{
  "n_head": 2,
  "positions": "rope",
  "init": "uniform",
  "weight_decay": 0.14,
  "batch_tokens": [8192, 16384, 24576]
}
MLP neurons of a small language model. Each row is named by its layer, matrix (up: input weights) and neuron, and shows model dimensions 80-207. Each number is 128 + 24 x the weight over its row's rms, rounded and kept within 0 to 255. Numbers have three digits each.
Before each neuron's rows, "fires after" lists the tokens most often just before its 100 highest values on Wikipedia text that the model never trained on. A number after a token or word is its count.

fires after: "ec" 27, "f" 14, " Y" 8, "ar" 7, "al" 6, "n" 5
L5.up146:124140158098170140094103098147085120144116154086143165093126118163136107140160151092125134123120114159092155130131129071135145135141117140137107127164100122121144110113107104157123109144122148117084129110138103095163155087123122119121160140145148107144128176070118123126146138129105104133120118139082154114108112111116143178122144105191123139153116118109087114152133172126126101115112

fires after: "p" 16, "n" 11, "v" 10, "c" 10, "en" 7, "ep" 6
L7.up195:125162135136127138144120114149146130127141109104110064145101081148153149151093122112155160127142114162108165132158157134104156125111162176096093139120100137159180158136145141106166168147113139179104150124152101144097172139122132148144124139117126149121099161117116112099135115071148135175127164106118135158103123109102119108113111135116124131122103151156071116103141082138141136131147

fires after: "e" 18, " Un" 13, "ec" 12, "01" 8, " al" 5, "ay" 4
L7.up908:125132136135077116134106153176171159128119119111140133117139171085110137158137152156135165126132167093110089117102097146127139081099070064114098129102165134145122139131120166111143144146122087141104147111121144149149133112127127121089127104069114119133114102158166147087124135160117108144116172118121115138144179101143119132133131153122127148193155130145097120181116134106156137148104

fires after: "p" 16, " " 14, "g" 12, " re" 12, "res" 8, "en" 7
L6.up732:140174153108185142157128094095147153161105170154061089161107081158094127133138145149159134162144144118131172131111158101111149116119123119146123085108113124080124104150116160121100146124079101180177154114140142146126112141135118108144112134137107162092109123093100115099148139138119129133163151124101154152098110106129126100123101140087124121125104093134149135198146126131127146190101

fires after: " f" 22, " r" 15, " R" 12, "l" 11, "f" 9, " s" 7
L6.up906:091143077117127158101109123143131145146163157100136115114114099152154075113111141091145129159098158101164111091125133115152148121114117132141152181120142145143144130112133073118123106111105139119118166140137104147121122085085119113124147143130150143136150170130154124098185099148111110121148134144102141135118138107139158122094165107102126132118056124108129138145150072096176170087175

fires after: "er" 33, "e" 13, " re" 11, "i" 11, " v" 4, " P" 4
L7.up956:106144124142126133162122146146130113125146095080105104139122148114100080112170132125101149140146163107142191128132103139155113159138157083119127151161129149118060138130131125116160124168146117096141133144147175129115106121141106105180117123128130130110134139132111084098151139115120140105121126108136149111145141113103111132137132101160113124121144131142130160125063128115146115165132

fires after: "|---|---" 16, " st" 12, "|---" 11, "r" 9, " St" 8, " v" 6
L7.up329:103154131151107119131125107132145147167126132148130157142155167080124133097114149095184112131085116099131116110159154189130141136131138144084117127111147092155141115145127102129093089108152116107132107122139115133161133156113088133109138148092136125125120165126097113130099086107110105118130135105129148104116133092161145124144125174107139078088116106181162115139149146140114105125137

fires after: "r" 20, "u" 18, "ro" 7, "w" 7, "e" 7
L5.up852:081127083109169100120118154115117138091116128114160129120168087145156138104147132141151124100109191140138105174134122118116129136175138144120125110075144134134060165119172139134143140116148079105139097112133126113137158117183107138097134185066135139114109096164139161127137152128106117147146142177112151098145138087140119142154101122114128119099145124081087178115161164150146127100108

fires after: "il" 21, "w" 15, "ad" 12, "l" 9, " w" 7, " s" 6
L6.up374:122173111127127093116136121126141157158086118130126167086071118158145134105090119136102125138085159138111127111126122146160131129122120119172123092106134126105147115132154130105145138139173121145088129111149083135101148127110157129113131127102166194097113127127105085130105109109092126152106110120163091122129105115153083141165152147134119120078116142160117124070132138151152131169094

fires after: " se" 17, " pl" 11, " r" 11, " M" 7, "le" 6
L5.up518:086115122085124169129147138182158177113164142126134149104132125117151101182115133088157135200125128140114122118101188132145166093147100177147137091145118162144128089120142167143105138148125124084116110148166143113134106073109132152132151112142121127112146114151135121140130138121140104101083179101123110107109104109096117142120106149093109155077122188118099144128101123112170133111135

fires after: "h" 16, " T" 13, "t" 12, "qu" 6, "y" 6, "ent" 5
L5.up715:081170157125121103156126134113167156087152113149155134181090125154189143107150149112162116144186121101053163108110163161138127110125114173085117087131130155126145127134145123160108114104119137166132135143134147151129105144080114146126170092138164117155117124116132124165092108159148147120115166130116125143119134145113150139123120109126108148138119164146128152103129164139121134143150

fires after: "en" 34, "r" 20, "or" 12, "d" 11, "iv" 4
L5.up259:101137185108124146129104117171151162105138119144158113106150132146139104121114122140127123111120136145103087140163155163128121113112127148107152096101107130133120115146110113116143165133143123136101162185123070080100158177109098119112098109132143161120183140144101120092112096104134123142130124107100107144148129120101104139159145151103139153149144138127140160111115157148158153117167

fires after: "l" 23, "ist" 19, "h" 12, "at" 10, "w" 8, " w" 7
L6.up680:163174147112149125141163140110153137118124132142140175187127136111158114127086157184132137109127152104129098135092184140148152142128113145158154098110161126133182081136134131176182109142079134121106140115156129101155123134129124108104135116120186141120095095130100108095125106135068166147128108155132097127175122112145095116077141107148083152122097146113140168094161119137170120173140

fires after: "um" 16, "er" 12, "y" 10, "i" 7, "ur" 6, "et" 5
L9.up873:135129114160141139105181106096157128144070144139160154082135144138122087100155103124158153159148137114142149126089181109112108131180148138124137109123164141136169140127131124074140110115136163129134131116116119110139143149144059124116137149130096132136126132127131138155111106162071059103052148092132222099133123120155138134091135114104153115094103133137091088118109143142126118108151

fires after: " A" 29, " a" 23, " E" 17, "o" 8, " U" 7, "a" 4
L6.up582:121156156135131116155099151138089151156169152132127153127107170124154111123123112149090183129119161158104140080124126127131154160090103114154088105154129114119127150132126112134108125104153146119153092135148139138118092137165082162104146143104123114116119154092135118153139112134162119151147156114164169155111139112144123103171122198169138132117124048091169144121102114164139087120098

fires after: "v" 22, " V" 17, " v" 14, "ar" 10, "er" 9
L5.up106:170118136104084191134116177081127127145124120144098122136132105123131130102159088073123136101107143139107122093099132159107135177127168076189123129156148117142129100109138127110081089154110149139168127122139106138116141106140152119128148105150088156131117111108172108114137161094136145083107094139128163157163126115113105114095102122125154126117134110124070124120142140123112124136158

fires after: "e" 19, ")" 19, "a" 9, "ia" 7, "r" 5
L5.up383:095141135112110139094157181129137112072118126087124144124090110137168109118160125114180181093136136159132074108128135124114125100181132132155102142115139135104124123105131186121145106131148125162125136152143114133164133092104134135124121146109108153127111161150160095149190151157110089135162161139134126116163113115113105107143099143067097146110130078148094153135089132120095124144115

fires after: "n" 18, "f" 17, "s" 11, "v" 10, " f" 6
L5.up262:112095126110157133151132080109165118108113135079099126101125104142145153121122133125158129147073145129112130115152154103097140121141143102136107103136077129136158133086148107123107096145145092121091161123134100120113164144145102097150151127128104110133167177133123103121100071090138135149148098151137169165162179081154141121095088122131140169081107161180103151108188082111100110104128

fires after: "ic" 17, "b" 17, "er" 16, "re" 8, "or" 7, "ar" 5
L5.up925:118137165135109175116131104140117142095167123136106156135096108153111111123147122115131110125103130162122167124146136095105149180134151151156122139083143122183102121114139165106110121151153112137161137138121141128124077115146163161075124081090063122146118133119155144115120109132139153104162116146177128144103128094094108140099123140148171107161160148119149150113131121136123140124139

fires after: " T" 15, " t" 9, "at" 8, "as" 8, "ed" 7, " A" 5
L7.up385:124165131104127153108133114107113120146123144124136146106120127141143077082102117107092122147143148131135095133146088112155113103164102168122144177155186103122150148116127159130137137176118113129125146144135139110119135117146102122137116125101147122130133093096153140112142107113146118146096149098121162130164119141104155177125091160102124077096121146154170126123097140132133104155148

fires after: "i" 23, "en" 11, "el" 10, "y" 8, "b" 8, "p" 5
L9.up260:130125082190152160130165128115154095087087102175134092070130106153072109069146148133107116161134115192117103124082156127139159075126163127158133126161146120096143103099146132142148134103133147137112124073140085132153136115115149167142117141086159097168141112145181120142129111132124099126117113161115145104132134127132116136134150113158123142107136122166112122141129133138174137115154

fires after: " K" 39, " k" 12, "ar" 11, "l" 9, "k" 6
L6.up227:125124177128162134094118148159113112131155115127105148134185113082097146107118161164107132139127105176088120117126119080201103098154153176122142138110130104143143096115144135103128136127109152140120156143117087158138097167130124157137117112123121111131152147119102153112119068159124175145114142120116079119098127077144150123142110124116117160153112141105120100106168157095127084132124

fires after: " pro" 18, "e" 15, "u" 11, " re" 9, "d" 6, "en" 5
L7.up549:141124160130157165167109113127139164130080122163137132088108068143108141186138085118139130118133158119121156125195148165109101120120130114174130102148118125125138146112118088155175118119150122144166134129117108126118138139121131104117150136169104147107129143142107106112125128131130119153117160096116151126135143107100138167139146130099136133121129112119153120141113176144130155106108

fires after: " wh" 21, "t" 20, " th" 9, "it" 9, "ov" 5, " t" 5
L5.up768:126068086163124126125100118128144159117143098109131159101133161125145112162135137105097138120143133080115134134151128120144147144154159061142130124107146145133159110125166134067138137143141130110114107161131119109173173108172091095130167143144152126091134125122103123140127109105107146163098136097159155125119151103122110134134116168135114146118112149140102111105119148102141103173091

fires after: "r" 16, "n" 12, "w" 11, "b" 9, "on" 8, "v" 7
L6.up800:140068116120133110152126123154178151099150137155125164108129112127161124152116160132170147174099143137155125146082130126159130102121107141137131085119111122149130126144180139110134135131094091109113144140132145130144163092072104093157118164152120118126140151088102081107106106143137126155121088158152175115138160122116098150094100116090145116138136127108114132128195154082105158144139

fires after: "r" 23, " r" 18, " pl" 18, "l" 15, " f" 4
L6.up432:130094099133152196164142139145116134123159168113119106090156124109121134154156150104139103141079075081146091126107129136187165157155190125128137129131123123117094097141107128122134137158091125110111117141181177082158124127062104135104128085149117170143100170124161131130147149137143099151126096113112129099090110107118117106139154142143131116139110177151121126137139124124174148114149

fires after: "r" 46, "h" 12, "b" 7, "an" 4, "s" 4, "n" 4
L5.up912:104101130107093123149151153106141130130092144094140100110148091138105169138117089115157101129085116133084152150138145137127137148143161149087147114146131085150121138110201129150135087166142106122065090137140087091122169099149126125141119148131112169106149127146159116143130145119113145135152121150094144143150130154153112141127125138110094081142156204128114131107158118106110095149168

fires after: "f" 19, "l" 16, "h" 11, "n" 9, "en" 7, "s" 7
L5.up543:117138175144166111106043124107137097152081122124155113109107112090149143137142147123123157113108129117091094143154188066131146140141149132141127104118093147142126163130112098123119117123139168133122169079139110135169141105110149111109130149181113136135128138139092141106140104112106140129101136153126123138125137140136155100101135147141081137177085158165164117123181093112108145115092

fires after: "u" 17, " M" 14, " B" 12, "ou" 8, "at" 4, " A" 4
L8.up678:124158115141186106075113152142163130154127157119170128147144167136136100116104067116142116115121169151129141114151154118136124124150119159093099150151111114130126142138141120124145134086134115106152110084148151103128131116087102136159093089121143133149128070156149136096128091121140096137140123106125142143129098121107176153148141128123107101116116096160144121132103115137148128133136

fires after: "g" 21, " M" 18, " E" 12, " G" 9, " re" 8
L7.up338:107112138132144135099106126145153125147148173119122127136110136135082129134161124096125089176160148137086157108130130135151133143134151147152155091070116096125108142104140123105111098183106115160179170106149143119112134101122118090144152114107116125104149137089098115092180157107106118117118138155087128145088149154103147156122128153146103137149126100155136103143082169094138123157110

fires after: "h" 38, "l" 19, "y" 5, "'" 5
L6.up203:125148124094133115159103108125123131120125124108112129154124090133154147151142143150139128166125154117102156135148157178132150103094120117148107137144106115130131115110120094161130173134152135141093110122133132126094125131115144153137104105185139146126078110098166171151142113114176152147075146098143157121133112141145102125159127087131121164117104159160097101107097119138165149134168

fires after: " al" 22, " s" 12, "av" 11, " t" 8, "l" 8, "t" 7
L6.up971:131117164192120123136107105161097156132126095134107118138093138084151122123112071079115149110156098116102126134159138139115122126120122139154116107129134097119141113167155117111112124109131177166153125137109145142139176145153107136150149104169131173161158107111145131097123098124111128176126099093156104152087139106151125150154150160123130115174139147128133125106099116077133131103107

fires after: " w" 18, "v" 10, "i" 8, " f" 6, "en" 5, " to" 5
L6.up861:133105126139123151171134129130120140104093165138086149100126086093137147104062183100113085118113169109114101161130153124096129066094129159156108095161117146139109139135125096129130105092094120131119128137139117175147096149155103099141118153160124124130155175079102131092095106139143147141159109134123104146139104084102135111090133134143152169125088135153104125121109117137141129153159

fires after: " in" 22, "s" 14, "02" 11, "in" 9, "99" 9, "es" 6
L7.up636:166106125123138151130165109123111156131096102161107160098146153159145151113139094095121129138094121098101108176164096097130113133109157151128138119126103132105136098143117148140124152157117103127089119142170125138110096144077143121128125152111105102124127117105099134097142168117144137162089110148149106086123112122120139162144109150113137115150158118153148140136137095098100124113118

fires after: " the" 28, " The" 13, "t" 6, "e" 5, " n" 5, "ar" 4
L8.up94:099141123119122140119161188117139116120074131110135133125102098118109065113135138131131140138114126109148141093160149110141161108133165144146062124117150078120086107109149092148125122130122140150157127125123097136151089153159125105151167158100134119109138130112099131135122099131152158135084120148146184129129162099139136104157101126199116075147128152129095129131132134134182122125181

fires after: "a" 20, " A" 17, " G" 9, "ce" 7, "o" 7, "A" 6
L6.up575:108136113090104146124131106130169106079170155056130123158103141141151117126129123157190119167126172074121097141072144122129099143152103144121102122134130144102101117099079135132130101141112102124182157155131126124110084135118117128127099121136136120140150173088121133102143090118138128136097154116122154117142130123157103133140142145136138102140152141123151125152126163151192119153105

fires after: " st" 31, "a" 13, " St" 11, "." 6, "8" 5, "o" 4
L6.up260:094134144136135164157163121086154175072085147138123135109111170121169094102087113110163090131105170128126172102130158164112175147109138146136122076091196130122108128114121131137115104147127117121154152155166170142166086137122136144098106108146123165128131122103132118087125112111126118108143149094169148145110148113188127160118131164147130116113160117098172143141135080134140090116127

fires after: " e" 19, "e" 18, " se" 11, " E" 8, "ar" 7, "u" 6
L6.up243:144111138115110132093187182115128140107113117116123157124119114118116156126132156137139108160123139129131153099122162108097100113130135158157092115184091113127095170109163074140121133147180140143073149125128148184098141121135099126163135130087119098054126152134143118129128094099125092147094129145133124118109102120147105143156128111136127172126126145158125133151164159112130127099155